{
  "num_hidden_layers": 15,
  "hidden_size": 448,
  "num_attention_heads": 7,
  "num_key_value_heads": 7,
  "head_dim": 64,
  "intermediate_size": 1792,
  "vocab_size": 8192,
  "hidden_act": "tanh_gelu",
  "norm": "layernorm",
  "norm_place": "pre",
  "norm_eps": 1e-05,
  "positions": "learned",
  "qk_norm": false,
  "attn_scale": 0.125,
  "bias": "all",
  "tie_word_embeddings": true,
  "parallel_block": false,
  "init": "normal",
  "init_std_qkv": 0.0206,
  "init_std_o": 0.00377,
  "init_std_up": 0.0206,
  "init_std_down": 0.00377,
  "optimizer": "muon_variant",
  "learning_rate": 0.00158,
  "lr_mult_o": 1.26,
  "beta1": 0.93,
  "lr_head": 0.00588,
  "max_grad_norm": 1.0,
  "warmup_steps": 200,
  "schedule": "wsd",
  "decay_fraction": 1.0,
  "decay_shape": "linear",
  "final_lr_fraction": 0.02,
  "batch_tokens": 131072,
  "max_seq_len": 1024,
  "doc_mask": false,
  "train_tokens": 810400000,
  "max_steps": 6183,
  "dataset": "wikipedia_en"
}
MLP neurons of a small language model. Each row is named by its layer, matrix (up: input weights) and neuron, and shows model dimensions 298-447. Each number is 128 + 24 x the weight over its row's rms, rounded and kept within 0 to 255. Numbers have three digits each.
A block is one neuron, or neurons of one layer that tend to fire together. After each block is what it responds to, as a language model described it from the Wikipedia text at the highest values.

L10.up505:153122132124154136153155108160128144146129120119151096136096161122108121126152107142113103107058079121106129137105113115139097114134133125094146129120141103139127127180147123153085137115167156081136137102108126112109091127109118094100132153114072070177141128111130149113137153111104128092102135136109099103131164132105151115144089155124130139102124118115154157118175169098113130158143159149092173135113113102108088118102144105090137166121117087150132
L10.up1230:155125148129102146164134155137173110123125170137102115084146154148081161103134157119152135110078138103109119144128152136155162146087118136145078160103136118133154154121096133135115163157142131117131101147137137104130117140127145123137108115138093130091137114135079083143088150141139098141119134146114099060126116155159135154102087133113130152136128114141113164115155105119142115107117148134127133127114162104077139164127128092101091132157077096165132
Negation, plurals, table names. Mainly not after did, do or does, plural noun endings such as spectators and districts, and first-name pieces starting table cells.

L10.up1224:127119163123077126096096192126098108120144128175103129141097148139104120144104122144080163127135146108080174145119134134110090086125136121133122132104162153076176147132092114113121129082141176083140131109137138137119120118121122116153118113134141110135174124113163143103139139137112135155094120132106086136110123102142129187093160102135120153138144109117126157175146155131097123073106137116143143128141142149122147108170140129101142094130122167138130
L10.up1492:146123143159142143111115147132092136139115112133154152115135156094128123103061141153138091146176129129111128093163130118152109105083116090147130140099151087163124141078116105142132092147147133122074124125121155150171101100169141170134103140110172086126110116160118106122127146152130168124156126149108109093127140131138124144105085127121151072091103133115132116098147137135171106097115104098157132129130113148105144160124127125148131100132055127121122
Duration phrase setup. Words that open or modify a time-span phrase, such as the, a, long, brief, five-year, during, and after, before the period noun.

L2.up320:153117157084130134083106136164176102133106130141117119150082142165122111122132128128126138136088149180094105096105153148133125118139142095145133094147137155111111093125147148144131105110165097133117112167127087160155120113165133121137106124135136087148126162140099084067124131119090147142085151144120128150141148111152138127104100083090110160143109114130159121155117161158135139137148089163071144131120146118120107137140147149099104159110187127161130
L2.up645:144111122137122075121121131090118125104146070113110119154131134108123067127124156132113144144115103134154094095097115108144126160149132122127116096161115119150105130118129158128134121165140112110122144155163144063126117117081143130128153098124114141124163121080112117129114119156157147125095152124088138140108133143125128131072083154104130099162112096151093157128109145149138146126139157132158151120102129177073160133090144154149092094111111128120146
L2.up954:107118124094174115102126142146150119101154141104143149132085164079145112151144123130134143186120100174173119134117109142087110127146139128143146125153102160099130132127150125138075117139115130144137117179152113130123087118115073133149184108108160081116084140157075112131126157167152079120151119165131128107125089123119160137159133176108150135112136157145118121118087123086132101150136117132127140125127128171124157171107110101152155129130146143128168
L2.up1085:122170123096167157113140146116114138108151159110142141135118160128140132118083105128117117125110162137097133163101197157137103173189134119098142126142129133112129141129125142178141134105100099170104113126109144154179141103102096171167112113155099087117158111149092105087136120163112166170122114131129107122165122120146096128150109097122108101119136140127122143149108164124171085114123105133087173086120143146124149129126105177142152078123139148113134
L2.up1300:098105158109133154084144183113101135126123157155124198139161136095094154143092146138112135105110125090117150110139097140107093166116103098189101107159112162125123184088160117069106142105163116144130140133091113117147143148175075120127113135137140123162138145138146112121088131118142116104148158125166138138094120096083140140173125150072128108157140091123117137160122088115145089104067147124142173106154099150180140109123131129073146110111158144133189
L2.up1430:100155166108117128155102124136089132111142123153152090140099165103171084111117137133106112127114135125133096134133116157132103104124111127147124118139131136108130152149113108139117132106185104138134143113103146111111100142123102135127144155069131119116108127086124139140106138126137170172140141113118124147112125127121135098129097143088139134116104126113172152138138113081110147141085098114096162154140168151132141142116094100094162131146126131101145
L2.up1640:144102110143146123140139123110156141129139062173140125143136096108109088111167201090089108144127117118175161158121150149116088139166120094182088103152106065142161131128150121118129121129103116178142113133131113118143123107089124091078112136083119077129116098149141133151132127111162097129148166134116179148094131137124141157117107121118142098147151114158126105125099135123121123146114139162152149111139126126100152174096100130101122121133143140126094
L2.up1753:132155138144145093122140158156127137138096083096137124137161153110148121134151128114103124128105075147131067149112082130117138136146142134127141130138123127133151109131125183151099118137127126077093144102143139134134134127094125134103146159132154131155134104104120157142126125199088110115101118107093126189147095128154170123111157109100125147126028152132072113133105170139111135127195132140153117147112159095139142118126146146137132091124121108099101
Time-span nouns. Duration or time nouns closing a quantity or time phrase, e.g. five years, at that time, a year; also of in number of.

L2.up467:142162123161126172124087136081081157147136142063057116122096117137104130115143150145093123126149135118069166117173151117134130116106131159136098149131137101146104104168160115135129128127149138149153163115130118154099150108157133120158113128142119159109125124133109110118108146094154146075167095156120118119154120126129104137124147131097124180110141158114141157159122125120158160156145110112076119091110123133143140132134133152084107114158143133111125
L2.up523:114132122153156165175145112143124149124144116084115119169111115107126121172125105169108154107140133136087120159140148111094120111129104105109132163118173139137158099139161152120103135080102090181182122104160141121126112108134139137151122116158160123121135155084176147105139146128132162135123132148057129130097152155145106136172115095151134088124130059113177165172181097116107101155133195143099144133131144095113125108096141140094131112128137114139203
L2.up572:151175137125124147111157120129160116160121096131103140140148101115133119140141130119124142129128176098123137127121089118103134118113144115121118162114108152144129156163104098173122110136112129184121133150148190140124170147154146109142160120129113097098150165150140178135120135174138161140163143107096149134100126092136123133132123137132104110101121094122145112115123149126164125145175130109097098158081119113092123145137127099154101173095119132172107
L2.up594:144124167137143091145109118146152101182135171116138147156126139098101099138132110149151115115144160138157091101121099124109152152152097068127139111113167099109101155129158176133130145145108123142071141119168104112159104140116141183146141160171125156109122103098128132155146115108132173132122127127147127143109138113117084132096121122128144141151122137115117159188132117153143163116116144093111159113107104125143153129150121105126144119125117135130151
L2.up725:106144101160155124168100115135110171151141154135113164151158136085154102125138136128110106080153116095123143138133101119127135134132107093183117090132148068127160117110130163146144136108123119169169096149148122168176144152141128167117145157110125098079102147150137108150123149113129128095125108149102124120112103142121135151105141104163108104105110161078078155115129090134106163132148129127118091127150132139113129129115130097106083113186140162186131
L2.up848:118137112101100126123114109140135145112130136141128157119110132155150103121133135088078142129096138132130118146108169201113123114125173177109118134127117144096151114107168125093150113143143113139112087141140117139167181106109170135096161124108161145145158145119137121133125137114141129131131095146136155114123161118107106159130127146121151098120132136141123143125122109122122086152172120177090101129138118143135132131186140086165114168160150125147166
L2.up1410:103109136124144104144102162137116140098144136088121116152121160136145111140134142139109140133144134066149158113088086099123109133118122113128169123108153133086162140139102174105103132062173105144137148118163141158138106107103079150113177143166141132142140126121157121155145105134175108105096109141129108143098157148112119165116172113163125168114114122116145109152131105159147122111130128142079085145132119116125163144132124139124121139133126100110147
L2.up1556:138102104181132145096136131139116131161172126097089150112141127106156133185094145178138163172093182128117184152124126139135138147114101107097131110162084131070129141147183118091128117112155052138157138152162097141130120116136111083090114120128170105116117159134116103117119150144162153166143140114114069174093118138095131138147145145094095085121081147118140101140124099103135118118116124101104126139142128111122127145129117128104093143125124165142120
Superlative and ranking modifiers. Superlative endings and ranking words after the or a possessive, like the shortest, the world's largest, the first, and also possessive s after an apostrophe.

L5.up180:170135132190164158134134138116124121141137150108103161139139172098096123108160119085160117118123137146126158143100118101125108150080126150124111155079166103127172127196139078103168179145146137141116125124130115145122129100138073108120119170120136082129122119115109099145121107083129119107103134125153102116162103182124144148189134127136117120139129134144109146136111139097142087128131094139069166102115113128141100092121099113103106104147141111124140
L5.up417:172166174131149098144116125151158123099105147140097118116133151116134113130142131136111095104087135146138149115122157108128146136131108147167143132122132131101142165136137149127155141143125114096149115128125099125120111108139130144149096111115114148086162149094105089104129122100141155097076103110133106088148056157179139099134147108179143090126113077139130151116115092100132140154153142126108122142134154125133142130125151136129102140178130140104132
L5.up733:161129140111091107122106121155099157104154153106139139114184140144116126113116127112119117106125072145134193111112114131126119144132079116121109114153144127098133136119102144120140126124123143137114140147141101109164146164115122121170089146134134083130114126092127168147128110147123116116126133110117109109135129173139121109131120166125091104108101142127105153115141071131158176124135090137079124131103114091095091148152137131153109130151112197106081
L5.up1672:119121139114155133138113097177117142170127099122071126100167211120108143102101132091138126131104090132146147094108150128098135133079178155128087143135148118108135126126151133128134172116122150094143099146168104128114103130104128124149097168170154111117138124129077102117157136109096108089097118099112097122129118173154133139134111151156109103115136098121117133133145111139090127066152152176154171130133128099091147135118156127142126155092104131124123
Plural noun suffix. Plural endings on nouns, mostly a separate -s or -es piece (factor-s, petition-s, gate-s), plus whole plural words like games, elections.

L10.up438:158118157129115150115148081178099109120080123147163151120118131107161127163136111127142100130157075117152165124116142115114159103130112129151136089116170088154145113107095115138121144126112133120118127132114110143139101115189119131096105130125129113133117111126097106129112115123103155137089136145137146113082133113124162104146125113108152131164117112135128108149120128141129178129107089135099122069148147157129179118148168130184164130155113144119164
L10.up567:117104139127128149135136099133100116098109104167104104125127123137154095107134155131095114143099130132115098137133106148149157121128143127139157121105160143127107138100095132159111109127106107129094108127124111121108130145158142116164143138127140133143151117078160162168118167093107169095132151111146129152144144124154154141134103099126122104114125100084156102141090103116124095103143115154126122042150143139125114060118148139152115129127092159108131
Abstract head nouns. Abstract or action nouns, often nominalizations, right after "the" and before "of", such as control, acquisition, reduction, presence; also "History" section headings.

L5.up588:140121141100114153080139133115151142125131122152161128120109165144111126125167088099130113123125113142088125087100158113139155131139157196127087132127151126148104123101119153087131159118093136144144115105156127146166139140100115172123151127110148140157137087157172116151134107165144119119146117151149122104134119088097092083122151126110143134089166125140149133111108127128153150129122066113124193129069121099113117101112138130139134097141155072147128
L5.up1195:082130145134100149111141106068118086105119132122127137154152140136108113112117090126108166135138104127169121122139123160132119096108158140112129128160142142155139156144094128156164131104125150141142093140098135100154122107141132147157134109079160152122126122135104149121149129146133117131118140092115098124178134152173103150162141144092141145129160138092139137113145148106142167145119139136125136130117100102122119159107142130113088148115124149107131
L5.up1380:146161068110147127090167125112123105109120135075138133121109130130102150116108133144136123114132164114131067146114144101105124108145122148144128124101117107118144126148084129119118135109098175109156107099115109087130137105150151136095199154159111118175132170164098140146137128108146164129155131100162156158087107149111112129157167130139099079148111144119115144088148109141129135096147121157128139155104095136131126111162164129141119128156156158101133
L5.up1561:079142133124121117118133149058105072113142093130141193081114089110140123149113104144137126079146169161109118097119112131176100075116192137119128141131115125140097108113089126129139163083087128121104124139117124141125123080143140133189146106055151122173100117083109156125152105155120131165140122112106092104130143165111122139154166127160120136133106111104159122118164151153155164139171133163104113134116106133085143092142164127126172091093138172149146
Table label-cell separators. Pipe or colon closing a wiki table row's label cell before its value, e.g. "Total votes |", "Total number of members:|", "Born:".

L5.up516:177105121160134119151093142126123125093180121089120120187143102136123124106124162134139133147146101122145082166099128119137119137115155127044112134156120144115138165147119126119169126126106117143138152133121125127108150113118116112073132106108091142149137099104111083114155112144141114125135101128186123155136108102129143158113139130081084129114155092142141109113146135170137158153127136100139164141128123164063119160136124118137144163080126107127093
L5.up1193:149113130137172154130137118138132115152136072138092166091138126136155147123137161082115135105147151152073138137119157150114161155128153067124149121151149111141126144097119144083167102084150112157134114114080131155171130140135090140123113146146122096132131160116170133103105098105151113156156091134166117107109089150132102150087167172122110129107132120108113122110176095129146136103145062106125125097091102139121145100122157156160107134057133128091126
L5.up1281:109121172188118116125113095146102098136150102132097177167099119103143164162119151147120167142097140133147152128135149123138086155076124135099153165135131154131081088070145079162186148134141167127134109170117145144124114119154114126142136118137146041093114156132120096123131098142129203152121157133113165154146118105108145115121138125109112143112156100122130118154171127157145104143125127153120132105138167131106124114117133118081115127117128131152161
L5.up1652:132109128120113133148104153132129092127154105124135137195148136123114160105097115105130114122137155140164102104099196131128136083139087146123125116112128080135126148106116144094132142164156153122161153139132124148120142114108104115092147137167194126133133072110162163097163167136085152101132086182114147111145107086142159190137152167133114138118121106116119111105137093138124105173107133116134126109129111154113123149110196143173163151155151135119124
Possessive and superlative determiners. The possessive 's after a name or noun (Aberdeen's, Hua's), plus her/his, and superlatives or ordinals after "the" (last, greatest, second).

L2.up224:130130113169142140129134112132108145092127157135172105174168161125139123127096138149131134132137121114100146123107138123173095143080173124161133149097121141056086128171093123150097114153162131167140097160169104137088138115139100134121129137112148160137147111145048110105127120138146180146104078088136170078136133113173146162139115135137114098163144095125119115107125100118095107157132143167120142150132144154149157091102162147129143171131078121133100
L2.up562:114121127130177099123124140108137134153142136124148108111091127177157135134101110109103163146124132111150113136134152163114120131136160154165134129145121150137122112169123157119163113127162138115131166106157123089059117120196090114107201130100153126137109140144142103142100106146075160131153163098121150094155132166091091154101111128143103140166122118082126145139160132136109169107105111141157140133109168126119146102140119144117160106085088130129121
L2.up570:116092132129114110116118110105090128137112121164099121110084172104149098116162113130107103134115133121167150114109131115150119118126162130117105101121160150106120084093131119112119172092118086114132109115122136124119105124112120138125172108131148124107098105111149105140121121146121120150137139115134133147116148154085117084156117111123162128132101146101147154115128145138123129123149120153129133162164155181113119118124140078188142149140113136143127
L2.up895:137131085098121135130131124149101087120108124175134146126118167162134139104056117153087105141111127124150118093124132109130128125106145133136101138137142131161124113102121081108092115148139131128120156123144100084114136150149120154138135148134106073069126128112109112135117145148135133122065111114135122119108141104115126125107108171142152102151168091099177170121121078130134133149183112137116156195146168145138135128134174132146164093136103083107056
L2.up935:154155125112142137123131108144110084140078138142164180149102081171111111098120137093135109112122134134073114101143153143173092163176147168131164074099152127156142072080106126105113123136109158109095129097137137100164145109139116126110162119154164166136112156134129127099127119146155159106138098118138093108105119152126145083078173152129137120156106092180108122105125147132148136134154128147111158122131144167141144110121122135118143150154156119130107
L2.up1320:127150131183151116105130156131116139116136151126136120106124118167138171122100152131115149142146111111156141164145131128138125117121139133140117167145093191102116118125123102097138127095129122140146176067134134080135114075100124127139135116084118154088119148143100190107144123179125130168093143130133106096115139099089144133201109168116191110129155110105079127151166134148106078116124145150114162107148122108140151132140148109091103166133136152146108
L2.up1404:123157108125122108187129114147124171141138152160134122102128149141105120164082122094115144141121142140148130095126163093135126123141118133120093109158151109097132175103135113128086162105091132120142135129176101113124102165159121108172124145114120106104075147165136146113141171131129124161123107113144121119115120122126124094132084133118141103120168098142063156081122104137133108116152154112088157069144145151128120124131165132114123134144111110131134
L2.up1624:098161122140104127116142123082122184093120108132125106152118121131153150098136111104144100109137144117129069142134106137110120113156134164182145147113131174118125157101171134143117165134151075123132147150121153138134143154154106117155119127154113157126124125152115156146132149162165141165144142098128146135135153126150118155119101148114126133106081129099150130138144122129138173126147144172104104181094125106122107134080072135058090123121106106122116
List-item word starts. Opening word pieces of names or terms that begin a new item after separators in lists and tables (pipes, semicolons, dashes), often Ma, as in Mauritania, Mamedova, T-62.

L5.up441:121099127146123154125096117126099199123122124139097107146165157147101112140148126154076174137096098116171164105117136174085150173141145125087148150086132094153128123147103166142108136165131114129137109117119139152145165123119149158120087117126128121079148100127126114096150139139132136107162130152134125112125132127107194112099099169086078138114136213127162108154110137123106143142135054114133141108145178157073124144134116153141154107163104141190155
L5.up657:140150155109131180066113114128121167128119117122142105140107149158145161178110099143136177168112115123129122102132126089120129139149134087166118163087164148110148099112134167115155139122140084137128087129115141120118091147154109165087135079109150175108166128181119117105112119139121133122145108108162140181156087115117119149080115133134174158125105135104145113141118113119137114113132087131121158131092141104091128144157151151152086136137105161124155
L5.up1562:169136108103133207086190124137105183135101139164145108187139126158143124116136090094143111170115117090117125121114164129124124121099185174121071095122119083109105137118111096150162110121136132162121153132136137159128124137183148149159111089117178129101101117163098078111135173112128151146101128132112123125137084118148159126099101185094141179119123162151115138146133185142137095116162109107103099087158128103150141103120088127142158094110086172136110
L5.up1671:166100098094111160156103145148153110146125138128137127105185126133129137153133094120130139141122113147155127160130142151096117116114096149128136114093077123142131093101102169073096157132155117134124094136092063117141151156150111118111139129129144130150121110176182127142122120105136137082123137073109128111100129126152133138103159133112115119097126098124138149146127169129164127134123132113125113093137138132131202090136100140083123140155112148130156
Tiebreak scores, subscripts, word-middles. Fires inside nested brackets, mainly the dash in tennis tiebreak scores like 7–6^{(7–4)} and LaTeX subscripts like \Pi_{\mathbf{k}}; more weakly on mid-word pieces (cul-minating, cor-p-orations).

L5.up83:102137104151101120111133150129102108048116122110133138113122108129118109127112143113134127106130101153119144136126161142146136105098117129149122110115117134088128167086087149126134128130115138075151139138092144137145110129111119106152162151122123128133161146129103116132137094139148117131193105159133108105105130131124119142132109163103169109133109082078154139087126071139101162109139141102166139121089139129110120135153170131107120117112135156142136
L5.up93:123103084144133104137107122139097154132127111120122135153140106162172109117125149120178090120132094122118130118154127145144135126116150107148142143141109127148153153124099156101139108091146147114141161130121124184121105141127151088156140140128100106148158137094131145150145146161096138119120158122154155102127101116115161167100139140105110109102146148092119117097156085137136169124144124129149191114094089124112183111108140149151113123128146154148117
L5.up599:149172129140135118075112157151135132123115139135122159122141122123106194118149112158118134197086144146143107129170120130157117124131112135089132148114131163121119138165128108172132156112163117112128091139140143124136124136123103142093103102115106129153123127103127141134135123147134125182145147113124132114090118143125157097131112168129135119086096100141130128076097117111091106123109125150146119079145156132128079145139146099097077119083126128143122
L5.up866:160161152114091155105131097120118167103129075076126140146139134142147147155123190155093117148133156105110100140136148165139079148103162131134148155126089110136131109140046161137129142143122125115135123157164146114151135142141128131112131107150133069148141129126118153121140106154140155090177168161156116150098089102128158083126099150151116103108068142148139121161125091141171135098107091084097122138084152134132104108183131172167177127116138104157104
Predicate start after subject. The first word after a subject starts the predicate, often an adverb like also, later, eventually, or a verb like worked, went.

L10.up308:143131153127155166145111066099172110138130148126151121147153134069137161146117156091156139135142166118152095125115145170158082107107146137115169111109150137155090147120161115138128106116167165117139104176141111171134102131138135114138168102063130122145090119107106138110125125136121105096130170161150105100141100115119143157121145133080139101092137102131130157114156105091114131123130163141115131109125131067112153134119118076152106102085172102130116
L10.up1473:165084109122133152120156140130125127162155120131110143114142126091087136162086127129155125115129158084194133154150138112113115134153134098104139138119142119150133147124161129116149132112145130090130122107115111117117113168137095111131110142180129125116123133115089117082105139131117136110147097166158159105093110116083143152125145122132098137098136125158125117137119090161177137162123133123107163141145125112126142128111125161111101153112106113143127
Possessives and number-initial digits. Possessive pronouns (his, her, their, my) before a noun, as in his father or her Chinese traditions; also leading digits of numbers in tables (1,094; 2001).

L10.up60:114124122143113154135104082108115165112116134128102149119088110113133103100125105151142126152127144105140115115083143127123122133084097120135064132121144118093138191148152169152113148134126115100137127125094124102133152095135133158112090133138089142143136128149108104095113157112145201173127131119116148140141108137117155109113137150124093082102152167125167096148114114105136117084158124160102123142171135145122118120154132162126091129080137179149113
L10.up1432:118160169142108141136126119076133146127129122127158111115131098136108122084131114088158136136126117141183110133122143085104156134070175110131073150139164090086185140136112104144132166152093123131097135139107184145143164087134105135135148132123167152170175090121154135094122161144144104129159112133199119109151096160141169137150089168123134114093107097119143099126171125159134109097115108123099064120121132130140124112114118133103143146098119133093150
Table cell separators before totals. Pipe separators in Wikipedia tables, strongest right after "Total votes" or "Turnout" rows just before the total figure; also other row-start or mid-row pipes.

L2.up184:129143145165126132125119123173094170131174120136117158141117123182096161149148086155109119106153128148168136144122110110132138107118144129115132149152127133108159081125142131115146143124128069140100141139101130124159116135145169110067144120140164116167137100139102166136077142124112143125124122156172138148175128121172131162108146144126113091102111175126126164138107114092098172098124074080166151125087122131130149141144142119141129116121190092132127
L2.up472:144146139151147112161138126156105125114094116122085092096170107123138143186167106089111107151146101100101143123117096055134110097125138094135154117129161139166134111142123126188147126152155133159106107166110122153118157129137137094164095123096133157117141104158113133152172101127119149135136118117127140156120102140144092152097131103114099082122105147153159133097142138168141181096184094101127090154098113107084066088120127143139140112098132155146099
L2.up554:150166167124120128122135175141095105147111118106155101113113169140124123153098143154108140140150145145132127115160098090117119132126129162109127124139153138105107097123134138147134114195086100098134142147100115116162123159147148146097188149134102127141128133093116154138107118145141118127083152089103124101117121137112111159093092090118127102106096102121133124110125123110143127119121103133085118070166170085129155145133159133149158143101121083144116
L2.up927:142122134169101143149131121144094154130105097074103163119155138152099148140137136106120093165099138179138146131123169111149096112117137138130143152149152145167139090121136141091121143135123100124158085184141124151162128135134101102129112137178143115146116133128126146114117151121167132118133125131157116099136141165100109150122168160131120157117136104110108131091159136138154106081129104125150135118126137157169135101160124149181105166134127149083139
L2.up1031:159137108101125135126132146143101142111134137086143115144105081147108125098176137158156165113140151108108150108130100127106163114135142142068113085179127143150158123116133152106070198139146090085131118111126113116109123090144129154149121120151119127145153119133071137136139106149134122141114090125113159136123131173149132128181137139132109134104127170123139134071155088117095115119144093181099111148124112106139132120096127137100144134080101116101121
L2.up1472:106118152156138162133157137104093142106139172132125106115118125129129095150098099113179106116130171145120127142142118134153134093076114125139122127103117140115149094100124131151133108111161120133130129122127147101110073079156103165113102114121140093126148137133079147087127124129085175103113101153135133142125117137142158128127159109108171100127135160117122071118200131150182081116154061105155158110114131124127159132136101120108115150092093128113131
L2.up1574:139141185125138111106096121151119155101140148119083156116129143103157146127114118088130113192125123082089144140119108161117128129056127120094155165145110141090174142101128125139120152126144123128116134140173124145134132144112148155149182139107123073119115103088153133143114125099115129115121103125112139157126099120135063140140128103115149172121093126158166116140164144126122161137124128133126148127103113065120113148147124138111103151093119118152145
L2.up1592:152113120139121123173052116131102145122174129129114057126164122137089128108114117091095172141145107159124104122124171104122126148161132139119103116124148147170143105145103093137128124105119143079103142165141174154148107095150187142140123152110127145127082118096121100154117112160136153139165148152114118111117102167144135116104104138051182145159206106127131116134120117141124122134170094114121150143114111116143112127130133123148085152095130136108137
Phrase-head completions. Word pieces that finish a word or noun phrase: stems after "re" (reissue, relegated), plural heads after modifier nouns (engine changes, occupation duties), participles after was/were.

L5.up314:171098133129143163132144082153116117132118108105147115144112157099112155136132149133119148125120145126149070142128186143095160154127133129109075151174145124088135165121110123164138152202145127093146176138161123112125117074172142105125123085131120148091177146117150111121147134136076139113138170140097165092132136174146114132108128144152124108124135110101129135119116102093149136077150109152142134153092135093089103123128139119158087143186094132136073
L5.up1100:166129138111136149125138161144099100091111129148092139092094092149144143120128135111119101166091116143187065138121130144138141117123114147106113124113145190120143163085144155125125138184131135111110180131112142090162117094096141104116130140108159110104143128105116150136119114127097120117111120107147114160160125123114128155124153126071151128110134109067137131114096149166131113129107112124123136098123091057115096132101175148134142125147110122118096
L5.up1196:129099124130147106155112126120200121116145145149134166111157146114134105130117159119172116059106100170116108120127102124133112160156101097100143148140128143171089132105142115124151145163118119114097127151124121111147143130135093118094107118103095092125119140121116125142175166143170139154152146125134130105125150126136150155159142133107113140156143093157094093129093130144088127109155171150101201142181159128127134181117126155128114128125116149161149
L5.up1758:116156140128128110117105124154084129125099133162170105154118136147127152165106113132125133135118128114119104144132146131146171097151143113133117155113169117163108135182172092151119136120109111127121138085096102161138138136118124116142098187132127139123086130110104112100129113139143135113129099113095145078120117174110105142152104127157126127105120114167117140143105110083158106068131108127135160124095111120124118118116137110126136141104127129161139
Time-span nouns. Time-unit nouns such as years, decades, centuries and times, usually after a number or quantifier, as in ten years later, for centuries, many years.

L2.up104:119135136144066064085137091124144135109122110135081095155127132085119125113119119092126145119137147133121117128144152162174109105110124104136123111128162135131116135113128117058149134106086139101133136160099140112107134132173132094122175128106140103089166106124141139128130143132148151106149185119135171095070082127131124098142149122131107066120137113174146130124151103141150147143116155137126082125131155151119143108130137146128156141144130141108145
L2.up178:156131111121126162101157131125097118134154094134068116158126129121110127137079127143139130065119143185116128122180122127128128103140125104141091100090143131104138130082146117098115151113153131126193103104086150096078149099128128125128131171110152088161145099117125117114153130143140126089164099104126115098128096129131148097179110132128141114168119143163104145113160144135140134152126127151132142124128159152130163133111165123120133114149132124098142
L2.up264:071112142142118109092135099144112126127161133107139109132164075113122139128111114165105160099093121138155162111180103135112129150117172157134153125114142108138128138143137114134121130137094155112109158098145127125123152077112153133117141106154138135116186138100127137121131154166105105119127129112138087083070134163095159130131140149138144142098096106112146138134154159107091099145097096100147129106132138144126193136150138147098115167120146141115110
L2.up314:067110149143129130106150118118104123122113143131133127170127150117115114138122128121112135173160140120136123146150117119113124104129137106100126098130105131133119147157119082081085123139092114186097150127152079099140164121109171120099172135108157117104126131112118123149129136148159128088134121101138109135162158156120116133133104098108131144090143108112114143122160136141121121161123106084112117145159124121087165122143138146119130152127138159160131
L2.up961:117130126126123150127137133153152123118132129128078117131102122111118144151175149122108134167106108132117133110102104168073189075087120136153144120115107096134113112153168127093101155162138111141101155166139113131146114109098116140161122107129138135082074107139099164125089126103149117139123113169132161138147103135090138151156158076159116157107118138138104148132142154133123136106104120116112130099160137085147137116142096109103127165088120116115136
L2.up1037:131148114118116192156173106100120125118170081114163148134143136066089114161126146146114136121116139160124127113099127151111121125107115134139092111146128139113095089121139155157136172114141104130133119101073115127108111098139115123139128125101135132157126106139152130085171118126117125156156108078151126152105143103152126099144148161169122054091127099095125119067141124159129118142130145144094138116152160147108157133101147122128125122156124152112096
L2.up1207:090163148155117159134130101086107137136135093100109150123148125098124189153141122111153132122136157138134115122169127133100155124107141121119131185148153121134101112149140091149126130124149142137140138097156153125133132087141153118167134117110115163130115089105085198151164135135125157138132132125173131121144173169089099145131082139107114138111145115075120133124190103149154114153132141147108140101166138150138155131097130131124106104103164105152154
L2.up1394:139085191155134123102131129138150117157128148113116125158106128138139144165137094114132128101109137131134060139128138130122128146124132158155144188105151102124168105154103130094156131135163147107124102161153156148112107079117141103121126130121174150118108111108120116112123131125114120129155129131139125081146087125083126135165114146095086132116130120142090187108097103147121127110070126154096118132121139151143131115100153089121165121092165124149127
Table cells and passives. Pipe separators between table cells, especially after a first header or row cell (Team |, Pos |), plus passive participles after is/are such as used, found, said.

L10.up155:077146130126153103110089116145142145100145138142127142165100127136166114127127118115135105144127151115143128149123086091125126151170127150129171175090104115164134123065089119130168146110125117171091113102150121095104139144170148110122129144118099102133113116142067145115115114132084124122107169127111152137137178168112180100136134129120093188110138128161156159124119118145087159111191138115147123117064120131110125091164130107141083161124113107140141
L10.up1371:128095154120110149140147070151134150133126106113121168087139161103170120160130127125142119142086106126107126126150139110131111128163169160124170152165145131181161156099072068147133094094142127074136159150123152116103125151167142131177119108136143123170090107109126134096145145121147164120104090115132108144120116141123157112160121141138148118136126165116115097122098108160117158128167158081120151084103140135085112093153179101097122106110113151128149
Sentence-final periods. Periods ending declarative sentences in expository Wikipedia prose, often closing a paragraph, such as lot. or boom.; colons, brackets and digits fire more weakly.